Weights of a small GPT-style language model, trained from scratch on English Wikipedia.
Size: width 224, 4 heads of 64 (1 for keys and values), MLP 896 SwiGLU, vocabulary 1024, 8.66M parameters.
Architecture: RMSNorm before each block, rotary positions.
Training: a variant of Muon for these matrices, 5635 steps.
MLP neurons of a small language model. Each row is named by its layer, matrix (gate and up: input weights) and neuron, and shows model dimensions 48-143. Each number is 128 + 24 x the weight over its row's rms, rounded and kept within 0 to 255. Numbers have three digits each. A neuron's up and down rows have the sign that makes its largest values positive.
After each neuron's rows, "fires after" lists the tokens most often just before its 100 highest values on Wikipedia text that the model never trained on.

L6.gate5:125133173105122126115143108108165147127135133104124152139161134127115158131145138081102111142169119177106103142117138163087135123112113171121160147131122137153151131125124109101127121107095125094111159094156147116111157106124177135103126095115108116085155141119127104093141121121131143100
L6.up5:167139125095133129119123141106099145124124102141091116112113153113119157129138139148106087125107107088129127100138088108099160115117136137083120141073090111129122167122111092048108107090109154089099133163090093093132144114127093094179129138158183122145115123110159131147150149128126151125
fires after: " le", " Re", " or", "er", "on", "re"

L4.gate19:140143132172163185150125106126155146139103124125100089146151107115117138139145112153122154147134145105111124148088121112179135074128143157137089129104105118136135135121137108120115113158116090121143123151155166082097157129122105140140111129123127109106171117161141095083151155120129120139
L4.up19:115107118162137152128131109153161148158110114158099114094160136085119162155097105131173153140151149155148126109116178168157114122148175111115134095130112107154128092122125135118125159095144123090124132119101157125112121130114127177137140120107170127140119141150111121108146114141120117121
fires after: "i", " m", " J", "ov", "c", " re"

L4.gate613:162157105101103132095128134122179135105096117131109102139117137121150136131175096137106141127115090127143176104122172143159128098127144138125167119144127127137090110152113161120124135106122151116118152129120102144107165138115144109124099149089166163141135108123113137133110121128125066120
L4.up613:130178115126110182124108105141109140093138100132088148101099091118156147121132113138125068176149104112149119124121148126139116116137115114112132123095129119128165141126165144118116109118122113149123119121078122156158140165191125091132108104114118106090132122130150148091132108151125134159
fires after: "m", "ro", "ir", "em", "ter"

L4.gate769:085158117121108140116144126160160153109104120137092135172144109142166137127149141114117104125156110138091125149136121154154127154161066144184101154082168117088116130167108153112090083122126094136105140119098120113124141116133115131153083141122112151160119135070144141094155117100109097167
L4.up769:108141122132138184117100149134116136073100145131111119088109153118141163134126115099109146169107112112128137151158133122170127145139090096114154144156129092054118127125118088146104100168100127142175147123129098162142149115165097148141130111098136154170094111140139137203094113153140129133
fires after: " C", "c", " p", "if", " c", " E"

L4.gate711:106162142166128123167170150096122141080140116108110106097117082141149123110143135147143151136127145118139122091111121112149099158159154122142129153157081112142118128138117084125151107133107154131141121136160136099127140107107125135097164152078089116108138113120067164119144103088146116089
L4.up711:085135130142105105133130126147139124100091113119109125117133084125190083116145107161146140130154133113151140140135119111097119117139181134149125142158103149171091098116163106159129115149134144161139097152126128092133116110094120195151160134100102109144146095111131168111123153115139149177
fires after: "ra", "19", "ar", "z", "ro", " 18"

L7.gate859:113157126125129173076108129124183111121148140084074136147125122131125145105157125139195116124103115118132122141140125109119117153146163117152131141125131124133128134135089143102126153122117177123120118111124115118111125137124142141099174100084135155148130110134117150079143131137151111157
L7.up859:155142136146154180155130164129130078142124156111115115151099125126103129150155130125157094101130128129135092175122163116161100120128167114116152142118174102127112109109151132158124115138109116108113183123107117096157134133076104123111097082140158150130129152139137145121134135121124112138
fires after: "our", "ran", " Fran", " w", "c", "ov"

L4.gate398:130109130116114093148088123157134132135139132126118138166186122161096123093127103117131084172136142133115181124122114150111128100143141145115115115088118123149111112124115122109145147133094136117128112105135109136122117153088109158150131071131103163096115100131104079036123118139158178090
L4.up398:104136118123100149132120120118122140187168134121144125165116084177129157138166097137148124139124122131108131096135135176117098112092147136105119149118119136101155129118108118121130105151158118107094154100136195118118102145120113080074122116118156158097127081102116103133115149119118156138
fires after: "in", "i", "us", " pl", " In", " D"

L4.gate631:164135149158150157071118136107138132053098113127143143140116108098152144136091143114148153138137105137083127100123151167135102114117109164111121119153140148174164131137103125100165102138169136134139135187154154108134130140156150149113133098178139154155121121150109142139115112125112139127
L4.up631:130124147125126143102127116156106207090107117113142088113135147122128140156136122075097114088123093176120140129107160128079102155077115150100126118116150125125116126093088141131168139114157135146135166147123152090153134139106125126144140143143136097122130119117148155120133172131110142068
fires after: "du", "e", "le", " re", "ear", "E"

L4.gate265:127142108201099099105141137115134133090141101115108100137166133104118126145117117161160152101119141132103088097152121101119120146125128107065141092136125144165116099043127097124111097141151107109135141121121137063128102119108155127135159107159157128167126160163122145155146109088138117151
L4.up265:098109135120129128168114108167148129121102090125161113119144119118119142104077125100171101138129084110164130091136108141136108102121118156122130128151136121180124127118137124141127138091096177153163154098133119184121128079078130137083121085107166120145100104085108134153132078089130113165
fires after: " C", " c", " T", " st", " Co"

L7.gate324:089156125113107151130138095144088122115101180074132102171132094146104118166124118137076147129124163134119134114134143191148116155090160135111122143120136164147143131130097127094085140103138135096160111122130118089107093130118119105099134132102114096100136158137156120154125097112110078084
L7.up324:130134117140126090118127158143172161133113112089130111077157154135089140118115146130136186150152128129097138129123124109121127126100099097120091161084143151120114166075143126127092112131106118104173133095121090177096104125143154151124113114169122113094179164080136147099145113142110116134
fires after: "e", "l", "a", "p", "el", "ol"

L7.gate717:135123093136082114142156095133156089109105084114136151132129109146170144127144133134141135131120125113137092122118092114158132137112147084162141157127128085131145148155083138130168112152120142096121137125134112173101121145156161105138153062060138117151087115141134128107118135129147123138
L7.up717:106114154169155107138132127111155121124124114137126160151048168091185130139133119107114141117143118129128109125121126122135126155128139171144126118110140107122105112114105096144180141122122131149142115137091141090155118138112150106169136118130112179125130122139116119078134143123189138137
fires after: ",", "ang", "ran", "ent", " Fran"

L6.gate296:117165110167101145133149123096099134151100109131096121178159159154062121129123111131155145177142124169121152136100185135155128147116107133112155112144151152155106112117114109133096054067175089137115120114149128125124113108094155190101116141142158139130123125077159144093133120151138125117
L6.up296:131114155121122118106156104134087162155132160141123103165105141135143137108129117042096136158083144123113100113097136129090125102137131100081132120145154138088099120125066130132117148085136109143128123137164118123111145103115177122108120097138129152158103158142158157131089118100100100160
fires after: "ur", "er", "r", "an", "ist", " A"

L7.gate38:122138067115150069076114154066151124132134078155120102111186113103104178120153151145094106111161142109120133129127112148113125134092118155118183076106130117114098149131126118064125114114125117134112129125136127139159129136157132119148119145132150132125131117149130134151102140117171128151
L7.up38:087117146165149127129154169134136153126158145161140134152112142152142114092184119120151136135141110099165148121120117077112152125118107123119142154098140133128084137089152120127124107113090125083091161142113131139144086151073168119079113159109119169157134113100175122074126107151148141128
fires after: " s", "s", " S", " B"

L6.gate572:156129084120119104146158110088148144093085114154138146113082120139165107101133187111082102126120132161106105147125172120102107133135136109110153133098113136083109137084131158116105142094141139168127158125084199144109169126105130149118082149154144167137111127153142167099171131155110116139
L6.up572:117119158138114135131125105128153162087127121105147187101136159132116126106152127106128116120146133092122112134149113160156168121110113114127163121115135185098095106133176111126122093094175143134122106131087105116126123091090094145097141155157118139124184081128103149157147106104171155136
fires after: ".", "\n"

L4.gate854:121109117123121120135126163119141100137087126127107108126078160097107140157088141136109132096131124169113076134153138143115094095101099105118109134115123110165101131149146106164103129143114138175131138174106108138132106148133084163137116143127126116128095134137117132067076167162127137122
L4.up854:166121104066122107113153125134131117129140130151128092158115123099149146140190090148137180118122120115165138128125163138105122131157161162141125150129113144118119109145115106086082146127088121149123155170143106128102157126129137127134168132109123136132178115113115099161151124137125145126
fires after: " h", " H", "e", " o", "on"

L4.gate552:133147141100161112123125124121165108110098171104120118154125128150134080140118181155152131127110108159122115139114158117073113129121129131077189118144152149130123095104103117086133082114142077153140156130105126092103122133120128146117115126132101128124131101128119152066133112143140125149
L4.up552:118082104142183096136102103087122178125102131127105130151105104188143111111148103094121125102157123094156144092135119142114125120134104137143148145162144124109137148175090129136133141109174098081116121090185122128103146114098124094119140076148145125103150116108112118160102088120161168150
fires after: "an", " ass", " t", "ist", "av", "ru"

L8.gate290:124128145124061126148153098137110125129092137096154109135104114140141163116094155142172151138122125105107138121105147121079142101145140151141119151157180083125115128156104141109127096130145094145131111129124139106114133105107109128120122097092140088115130113126134107225085132142140152174
L8.up290:148144126132097120152111124110109121111104154113125127117157121136123133150117142120131155144115112143136139125150143158083115150146129115120134170148141100133161141167132123124156128128163106143119137163154128107113163095118130177124106129093098124150087144158099112235114111117146101186
fires after: "\n"

L4.gate78:163144130083099092125156124117150089128141124159128099123134104182130135135108112166088141121105100115180122111110145114159135112153128138151124101140161116133183116118154139141135099100120082138151130096128103133122119103159108160148140123163173118097127126154146138174101178100165113159
L4.up78:140105083127151110132106147145141137143116130117158157133121096145143154121164146167134136114136140134137168076140095091146170106112137147173131132109183138139086153162129128152175165165130145140098101144131129167147089191126124112136059139160140109122136139101122177151120117117148101136
fires after: " M", " m", " St", " w", " W", "\n"

L7.gate270:131121142141155087132125170107194114084131120147118108126092131163107119168141192121100148135120118118155134148111106119142125088163095145143122114112139165133113098156111133112106079116119089110153129135116181100128154108159133114132153124123116105131154134127139108087170108174130120142
L7.up270:088134097126093097134179157129201149145106132116142113133153174143128089133109160134113128146151115160168103136132118195138130094127086139167128123125142118140111126136102116093140099109108068117134093076162103130118129143121122169132174127104153128164100103139174131130145158131158114098
fires after: ".", ",", "\n", " ("

L4.gate865:137136105182152115096124153131131158128173161126102080142126152136131153131131070118135122113110148133124077110131146106146095121124115115122139137125086120103152170142139114127104111123127146147084098120160132122154090157136100156155095145127090123125076097097178135127117158181138123160
L4.up865:141152129165158097163114150146125156109136148126120125174162154132133144162145152134140105132090165126143146143149133105164126123130106088128108178162162140122144107148130089142146105111120132107156116078129100126115107136162158146148122085087155138147182094113152139171138152097142139123
fires after: " c", " H", " h", " M", "C", " m"

L6.gate667:131110148129126146123112115114150140094143129110118167122149106160153137108124131131143104124113143150103180141167191139131128106171113150100126096132071123150136159135127104137148103149123138088164105097125126147092130098147166172173128108149126103114149085109162156132153137086125133132
L6.up667:120093125142109128166135142127071154128155125148126125103141126148166132137156144132104151122120134114129138155100139154143136112142093154138143154170173172125172121112169139110110133134145136121148164100123137135113166174117099133128137149135154110143116148099112149108110153096142077141
fires after: "v", "n", "in"

L4.gate464:083121132141143094093157137177151167128122089121110163168132135124085081124141174134061126154132124121163123127098133131120123138070137150161123143115133136133089165106131117151142150136096104134113159133131083129152129137108102159142088099140110130126106114110103133196132147115137175146
L4.up464:095145105122128122097137118145136116163151136095138112141112111165178116114082160155132119166152123095145122086077108136097111137126133134100125159153134155124142129148133100120119105150127102141149131114193086129084093118147122137093124094108134138160169107128162150168162154129150126090
fires after: " d", " ar", " pr", " Ar", " A", "ap"

L6.gate624:119153087128127111087093104119105133168159163136132114132157157167120107116128167186118086125178098093093130129057142105138121133112153120138168136096110129119124104095162158095111116147122164133112116134094142145119160112150090122146116146148122149088151140148113129162101068125132093135
L6.up624:109120168137149149122130148096162113151096090133119159175128116128152091151085147135130151136153135148115109101135101097122115100170088136090134132139131096148129125152124111115149105158153146141135106128115181140122142193126138121172136179116124096096107124070126133113140135111167108123
fires after: " n", " s", "e", " e", " S", "v"

L8.gate649:123137218115118149149150150168099143114099147065134148110171129133118128143135091134165101136126140147128141089149140165107106122118132138122085140118141140140134126153141105091154158145143126126218084133127118182108124111112151102134137110155144124109117130132118117116124128114123099127
L8.up649:154098082145146119104140144123129133138113111125140136105142156110127118128153135124151186104099124117113164135098149151185159140158138153139133151145130109160122125114131098142089090109118137099154147154153167163126140133113129114085147127119113118123118166130103180117123080136112117118
fires after: " ex", "t", " l", " dis", " im", "in"

L4.gate776:109117134144070141098137124127146146094126097164140138160149116089144112132108157108061093097137129093134102061155112118105126102148102151143155156122139109103115126101137084102092138126137122168143141144177137141157127120120097125109159068123146140091132110098147120144175131104103145123
L4.up776:149134157130156173103145121162164179123109142137146131108116109088164153105135161137121144105126107075141123156171140163148159085116136135142141101164128103104116135150140126106110142070115152121115142152141116158113103132092126101107112149108138097153198069091140122182132118114124154132
fires after: "\n", "all", "an", "am", ".", "ur"

L7.gate767:111133141105123103118157137135183131133115139091133116108130147126107152107109133143145131152153136121125089084119155115126106157142103134130155102113087128135092118109112179126107153136140076121124114114141143116072146123141149110097119130161105108148122132119117108131106106133141118114
L7.up767:152116121110115104145130136138118147104104126129130131129100099123124136122128091097147152177152119097116151092085127152131137102112133165127173140135100146124112148157110135135142116085172154151161123111139125131121129088179136087178159096145142107110110076152072109125163122097143124135
fires after: "e", "a", "o", "on", "us", "ollow"

L6.gate408:140110127144137139113087078112124122158148093108131067151118147102094145146167131120084147094105103116131124180082138121132148144116133128135140140143114143145160150142163087110182108107145116112142155123131130133146122144144135145154132118081116112157143145125142156084141131106139159156
L6.up408:138132124149131118115103117162145116115106112125159150137126130103107121126150157118114149119116147110098134136098137191129156198080141117111140135161136178190123112117087130134158106090131116093139132094122147167138166068107130151132110113120160152123103110106115066105160156100129170141
fires after: " M", "m", " J", " E", " m"

L4.gate101:102127096093098119094142151140097120122160126141128137139127155132150142128145139142125141121120139124085151124101126146123162145133113102104141140133111126152110124115119132105140091176136155188111141104091147120141167168115140105115105103115124086121123105121126126181118118086154139135
L4.up101:107138155161117106124148103149153161107095117120127135121172112123121124120187114109130154104141122121092131133191146111082142152116158124164107102154112110112133156166141093137142123108080153137154124129109146127121094190122143131163115138105139132116092141126105140121136135124122124133
fires after: " s", " S", " sy", " with", "b"

L6.gate474:108109109115123108084106114113076171155099129145187158116126131143073086121111150117109105114118156133135099142090157154113137134157114156149131107121190151149140157138144102162115167140142168174121127126145152117154115120098148145116077106111140142122122136116149147111144128127102139133
L6.up474:135148106078107152167104118123108123158133163131134110127192167118129109163153136138153152082102146130137132065114098152105120122122120161120137111132082123159130126103151087108097118128146106101121183132119120140183186121107125144168109128138158143083083118129092110145146123157130122101
fires after: " f", " F", "le", "er", " im", "f"

L4.gate276:164145122163052110114132179125085113102118145128149120111095142111095108141095122116184151127116114074079096134102115135145143162144075097135116119113124126136132125144107121152153149156178123134120097099101187114135127140121113113137109189114135167127152131149169169201120149125131180084
L4.up276:100120131124145139143117151153143108128090126109152118185096111155151148099117092140116123114124135137177119094105168152112130133171123112104111140115107099131139135085153160146125115117113129123109166125108151147133134118163091105129151106120135114114110110137101141131129164118104107134
fires after: " c", "c", "h", " C", "y", " K"

L6.gate383:142141122149136126112110106162126162124150133155124090135149079153112145136179145131138127137189131154105134137066140173155113139145148108136169133124155102109104137145127090158122116159137117150149158169102092131100134132078116134139142135164108111177132114146092125139115138093119143115
L6.up383:131167140122115164146123155103139166125113167095123157120116103140148148118104115116113138089151115161093139145089168122148160122100110108120135139136154105088097110107152139175138139087146132139104111161154088095124116160109125076108113131166068074116126090118151163147163111111107067149
fires after: "\n", "et", "r", "e", "ro", "ed"

L7.gate4:170090139116169108135090144112146145097112087130126114097113115094120157156129151139133160122133107117117113128088096134115107108112129140130151123129203134144140103129101106140143154109127150094094165161116140141125139138133135142132177104081121090137111155112160122119151121152155109146
L7.up4:132147107085126087136104134122110139154151144143108116146113114121112092165138146115130151130111179122160121176120116096089124076180104127158123159153142167129095125102095146122150110129137146152091154114141175176162106101096124140134140140106166101136109183129150125111117113112130113130
fires after: ",", " that", " \"", "."

L6.gate409:101130123149103129133137127112128143130128153118125122122111140126064178130193083137120125217108164128092134120100108138128138089138123138110132135136139143124174090102124118126167146180124125119078152105109111142128128095083109147178116113154105145095145103097130103148138113142149089115
L6.up409:089114097124128157136137161116140104150163164118120124195102149128149128094143134107164139131144118123146120135093102116088151144122111124091128143118146145138089102125151132137151134127128142123121137151115135137091113121164184127109115097159150121143168125161131073130072132128127117125
fires after: "a", "in", "i", "an", "ul", "os"

L7.gate594:138147143174097101127107120147150074061135120126106180155107168129147110126141145157127137156149141119116137116132167129109145091125147120140136151124124121074071112140101136202103133127145142154139167158117127101124145138112126133098130119051115106132096128122117127166149105111117104131
L7.up594:146154071102087171165123151139136118144175130161118124123127195177152130066099147125145141157154113152130134116148168097133152113152108133134150141161102104150106110125131122115126142135140134165113111128121079106091116108145121097103117150100088072137130128113119146216125157130135124120
fires after: "\n", "=="

L7.gate495:158169109142102142079160135095093157151121120164101118118081135118158137138168116092108115134160134144130151132074096141162165150102112140101102108117171113141145155120129128120122105144142134156143140115088076138134080124113114113147151107157162109153140107141127130094123127094146161143
L7.up495:135103132148075108104124150050121142154161139091132130154134185116112153095154121109119133173117110149151128132109104145146136114115105060126106099165094101122159115134137129137148160159122141143143125148137076149131111153096080123100130086142092131131128137145134122079159143138100114183
fires after: "er", "ur", "oc", "r", "k", "\n"

L7.gate337:131111143118100100127111115148177068114121157125094091127109122130085099139111122101168158107109155150126109131104110102146115119136162140138110136122146149120115188102119099124188116130102152139183077144154139093118120157161126167126149143121120116115108157144167147087127143159113095121
L7.up337:158118163118111128112178155139157159099131105100114128138119139111132156118115145121145146119115114140129111119154124120169133124148136151154104118134133104125113124118114099147193151123146112141133116166097088108143083142140111192137128141191153116132098154181141151069129120105139156092
fires after: " h", "h", "e", " H", "ik", "res"

L4.gate573:117111139107160129123100135140130104122132138068136139143104149112105121134103124128146099093109127094143115152157167135092097179132126115104137100154206114147168122132137114163128182154158170107123123148166122092127091110133115148159131080145110145130111124139128132136130132166101140205
L4.up573:146171125111106187121153126124169119132156111072103120151104168088132151148128126173118099155128174126156173139120139099128132098128117162115105112141139125159119107172124120093123117129096109146136137123119149115107147131066121118162141126160132095134124083121141078183101144121150108115
fires after: " E", " G", " L", " D", " C", " I"

L4.gate17:133101105130162135130123178086135122088127121107124130131125136110156127089084130145217099154096134104162130114123168150151097140119101166114107097155140105150120170118114113080065115130146165132094126146116134117114124105138147124132120119109167140109119140108164087168116128180116179098
L4.up17:122143085125131099158162163109140142148092145135128130128155136122074116142142106122182090150124130125146126110152154141100138100132120159168117097113053098163114154179111093123133095133126171094129130095128152115137118108146095129108125121115132133103116123145126093154120139117131180122
fires after: "\n", "==", " (", "em", " |"

L6.gate218:141109096148128145091120126086124155156133138167143093109142161133095138116173125151098156109168091154153117091088124158136143162129116161148158103080122136121141129162097116115110165128126130141112087105072106108092107113146194138128122137081099117121161126107100111138147134147129122087
L6.up218:146138135147089094100143149123138146153116132143140111130131146157137149144163137137109147104103086144153084136111115168105141127136128086117130099085133156133119127113143109133135143151132148123128165121054099126121161134092105149158156164129133091120143139119197131140158154134155145119
fires after: "le", "et", "il", "un", "re", "er"

L6.gate37:097117131123121133101124147134148162100133130135111145107099123130126125130123139179083129099132093169155145136123102143121130124110105164158120139120133125095123127117087113151168133147186112167098064141180123151154116128131189162109138120105155137107160094147164125075165183130145142117
L6.up37:133155105139115083139159164148120074144133145137152145146139112093138132122096114126095120103156099127135087114114077151147112127132118144158080154174132132095153113136119091138137146091104144151132110116122092159129118141164126160132107129118097137099155115146136113104104164160177121109
fires after: " s", " h", "h", " im", "s", "or"

L6.gate670:091142195150119114105134126146113094159102108112104136128092144136128168138131129138129156155110121113111135165161125174135143136117126148134140091090139107134143128118117128128089131139182130132134120164093100095141132163140123134174109110103079123104139116087140106140134116084161138113
L6.up670:146098122123115082109057113156115115104106133117130167125111204096132145131107164163142151078129120147129105135117098155133121110140110091118102149200133092117110150118125142173064128134136125145145100101127109100111134075109131129138127128148107167126126155120132162123112157157156130120
fires after: " E", "p", " c", " ", "ol"

L4.gate689:144112144109081135130139156109121161167142115126154102167139107081143100151110140196157145151096130095134119099118103142190146149158128115155139168138113083115154125128131118099124112118153135157103126137115173105108129133109170134155145126159121090128115112163127124182156158131100147143
L4.up689:128137113132108110133140115131132119147168143127135158086149137100132131117094140149182072137127164132103130155141112146142147142124149102141100153091071075163096143146108116140132107132111138141120190145110143108150147131112155146099129168095154152158134136126145144169100107126181174102
fires after: " P", " B", " p", " s", "P"

L4.gate319:126115119142103112125116178115117123150115123145099143136128122104142114157124174153097164141119101116130132134094165108114110129140096091188133133147115095101129149085132115122108144140119170105150155112109117138134099128150137092130188131186151139125159146132120126084116079119137143126
L4.up319:111087090149167125113094140091172098164118096075120137185129100144179116153164123161091124101118158120098140156119120098111128097124089112154117124084174117089130159140149134120130143130099108082145106117135153120141139139135136111153130151105150099108124125107112169162130122126148152125
fires after: " T", " A", " w", " W"

L6.gate186:097137116171110103127126097158168144152121113128100128145135080121106133148137143183126166153093138112130128161098153151129148145104133161096150156160103114122134164138126148163122121127180150155114174115095103099144141149110138142068084125064140141155130155127147116110133105118097095126
L6.up186:141125137126139145125151127121107123142129114126153174133121110079100176190124133136113110115138145132148122088132094125179079099175124124132133162119105114128162105115099122157120145117135110115144110104159154136095148137100160126096123107156144145128161147165096128217131112127124098121
fires after: "v", "or", "r", "er", "resent", "g"

L4.gate465:088137139110112141140139129139145155154128102124140114094106129139160081115112163127148135152101147138128135135157165130114125175094161112129109122078139130095139144109123118065112124126120108193106150138152118126085126172101106140111103168133199119081140136126141120140156145137142166150
L4.up465:096148101138138142151113136148113133088158145127140107124108158112115103139125130121150131080096131127102129147117188126162149121123121148142138132080110131177125108118135159140118113134134159139134104166112120125095131134096150086099122127166117095101116151079165117135139127126115162125
fires after: "y", "ey", "em", ")", " K", "ay"

L6.gate65:077119090121098132134082140111174126092175128107135145138152124079100090138109156148107071127138109089150133133143117101139153145130126104100129088092144159121087120127118113101130149133116141071159156109147118082105133140110160117116131142098171111111128129080117099174154160094113208189
L6.up65:105164128106121118106132101130146137127124130151122112148153119088153145104106125158153138097128157117092097133124099105139178128135061118109181149126146134137150138134086145132124133097082128115098155172131120146114142136091157144087093162123117125065116172106111148139109153127113165156
fires after: "or", "ar", "ir", "er", "y", "em"

L4.gate424:167121105110136136110141173120149109124105085085154149133107111113118150141150095176137088150112129117146088123105153138116135166133160110093159118162133115093135115136161099132130169098102092138155118117104118169147131180136140121144140144127136107102106130139136108132097133081141176098
L4.up424:165101140119101079114154148150160135107105099117173111144114088140157102127109114133167182136142097108138110128118117135149183165132161153127118120114148178088160141170094062067124161114124107144122114123146087102141108166111139108124128099112103093093075157118084106132133133128137128116
fires after: " h", " H", " W", " L", " O", "w"

L6.gate74:137155108162081109100109155069119108083108086088117115140117124112103111134131119118103124164125105137128110096159131106140125123107104103134174116119139131142121125138121118147092166121217080122098123117149153113138117144150139174126145097101164136087151137154146097144170149133122176151
L6.up74:145111111149142155136147113111132118123163154157158163154121170117141142108174120136143102110111141081144124097168126099111120137122101141118148100130126077138120094105113077146137128136147108118131139109133146153137146145116160173085090146160100125124149126117157081110144129145100134141
fires after: "in", " s", "un", "s", " sup", "is"

L7.gate192:086095112149116095143134110154086134119111169071111105129132107116155103126108146115137142132132112158126089115103171135119142149132096139136147167132083140147111181141108127164105113179180161108106123138128161110116181120084134125179146131136128158128151156127159133098099116141094143140
L7.up192:096114095111108116086134111150125159137132135128131171092117131159111118088148130116116141123118145146112163121106143118093131139119144144121081086098126100157109151079133078163124130168140202110120147151145119142103135098102131113140122126132107120113094152101114100116107143123132194144
fires after: "==", "\n", " ==", "em", "le", "ie"

L6.gate512:134168124121089100097110146116148103179138162106104137111146129131088075134125144127121146131095156092109121150099118144117073118128133103108108116187165115100126139123085166153151171145107121126152146099104134169150120117091120126134138148131102127164112169134122139129107151159136101113
L6.up512:110143157119143126138097150090134093119115121096099124128092161118136182145155119168121113139132116123103091126142151124133132186142104132155100111109114131107103107135127100116124132138155128155179089174109128191149143157177134137158131121107118086129132152113139140094153131144118127109
fires after: "il", "h", "c", " H", " h", "av"

L4.gate53:142119116146065143135108128120129119133142113097161072135146117132113091082145142123112133121134135123139086089157115120145117128111107078124126119145124156146079145136110170116136096153126082133135116111110116158137127167117110120110120121131162115134125137119156138160147158143131152137
L4.up53:174116108145147133117112113104187096132156122141153119156112106114099118157080083143112141117108157080159133158118152125132100091136123131076149180139102108128118143116117136097085105110179079147073113117134143107159127157137107147153109102121094119102106151167140120137103099131116139088
fires after: "is", " s", "s", " S", "es", "as"

L8.gate312:141133091156102144093130156104131125136151117105085109126121135101121099124155086134125156138141093115128091110104143112115124139140132145156103125101116132128154115103112154141133138144082106096131069136128119113135101102087110106111083130154133150145150160107165083123106182098116091132
L8.up312:108146126144161180140130126122132146162092168103139167110095140123147112176147137120136170123144121164132087149159156132112116118109155106109151114124068157164112141137100120099123165134121110165113108126093129120116124144132144180145101144120130127116109112114123117075122163158107136131
fires after: "a", "u", "i", "r", "c"

L4.gate458:175151111154135098188127160134127157134104097136110112102094178118161120140140138118125153129090112143194159130129160107132142155135137142137160116128136104147108165129146113123143094117192124135109148110198139119104133096117142108137168146141166105187142116145108128116094152182148137135
L4.up458:150138104131145105168092161186149116159124160160137109116127140108140144146121077124114131102151119131171144108126147099155117091171161133126129128131185120122113159121104152134102139137107162145094126142128136109124103140119101126114123159145147120184114090113177125138124128149094099138
fires after: " p", " J", " P", "d", "b"

L4.gate879:112096128104144171111136078114126150134113123098133094125148177120099125145127112149135132128134118118100154102141162107105148136143101147144099108113151161111148122082096138138141114105107137109134136120141118148137189085128116091147121115101102086092164150093160095123126111130144141166
L4.up879:143143096104135115113127108125118131139130142178148076110159121093123124104174170122124087129113108144131094149146099138127123148101141111131107154082090088133105130115147145135116116120139125130138120153076105174148109140111068126116140137121153119124111168138178082171106116155133096111
fires after: "e", "le", "re", " Le", "ro"

L7.gate501:119115118167154133133136114129116138099132147140123113101155100140133120103073163185124147159110132137111151149153130154141160096150111159120122133167084096126108149130122119133128116159115118096139140121098128134135124138152148112070135149107139111099138096108104151106134121087140128168
L7.up501:149121124108170129136140093089114083162148131108098133143091116106147096095151094186108156124136121115144113106136124118155105087138124154129141143107101110141131096147145120102113117115155181161143135100132133107124133113122114152084134121153143118142133090127135109152188144117186183189
fires after: " m", " p", "at", " f", "ra", "ro"

L4.gate602:131144069088126115156168133144132121091182136145137102135162119118152139191114121126098136066107096094139096116139157155086126131092173136133138111106136144155115133147130065157174099138156139152123102148131094151158137152162063166130113140124127124126076116101131129146157147143131142107
L4.up602:120116081112160157143135120131142073150130129158137174183126164134118120134123139092134122167102118106139144123142135141126111131132141104126167140142142141051130144120134120120137115103141159106121117131090134099122085134104109136130127120111078145146102117108157134147142107131171146137
fires after: " H", " h", " l", " L", "H"

L7.gate411:189147132157154124125107100104154159114124122130162092126109146169079113110088151151139140142135091141090133162128143116092094130140116097082109150133129121170137114137130169143083124154135147095105093120110155111123080159123139143117153135100142112119121134126112144111101145154164152114
L7.up411:118137150169110085171102104113131137143095110141144167127132142162155140142155103147130156113089110078095159110125144142136185162147097136105110164154144146152126128154167115140101123127102082161143155106122090099142120132108127149129145129170138117137128141147131135084141148150135121131
fires after: " p", "it", "eng", "ot", " r"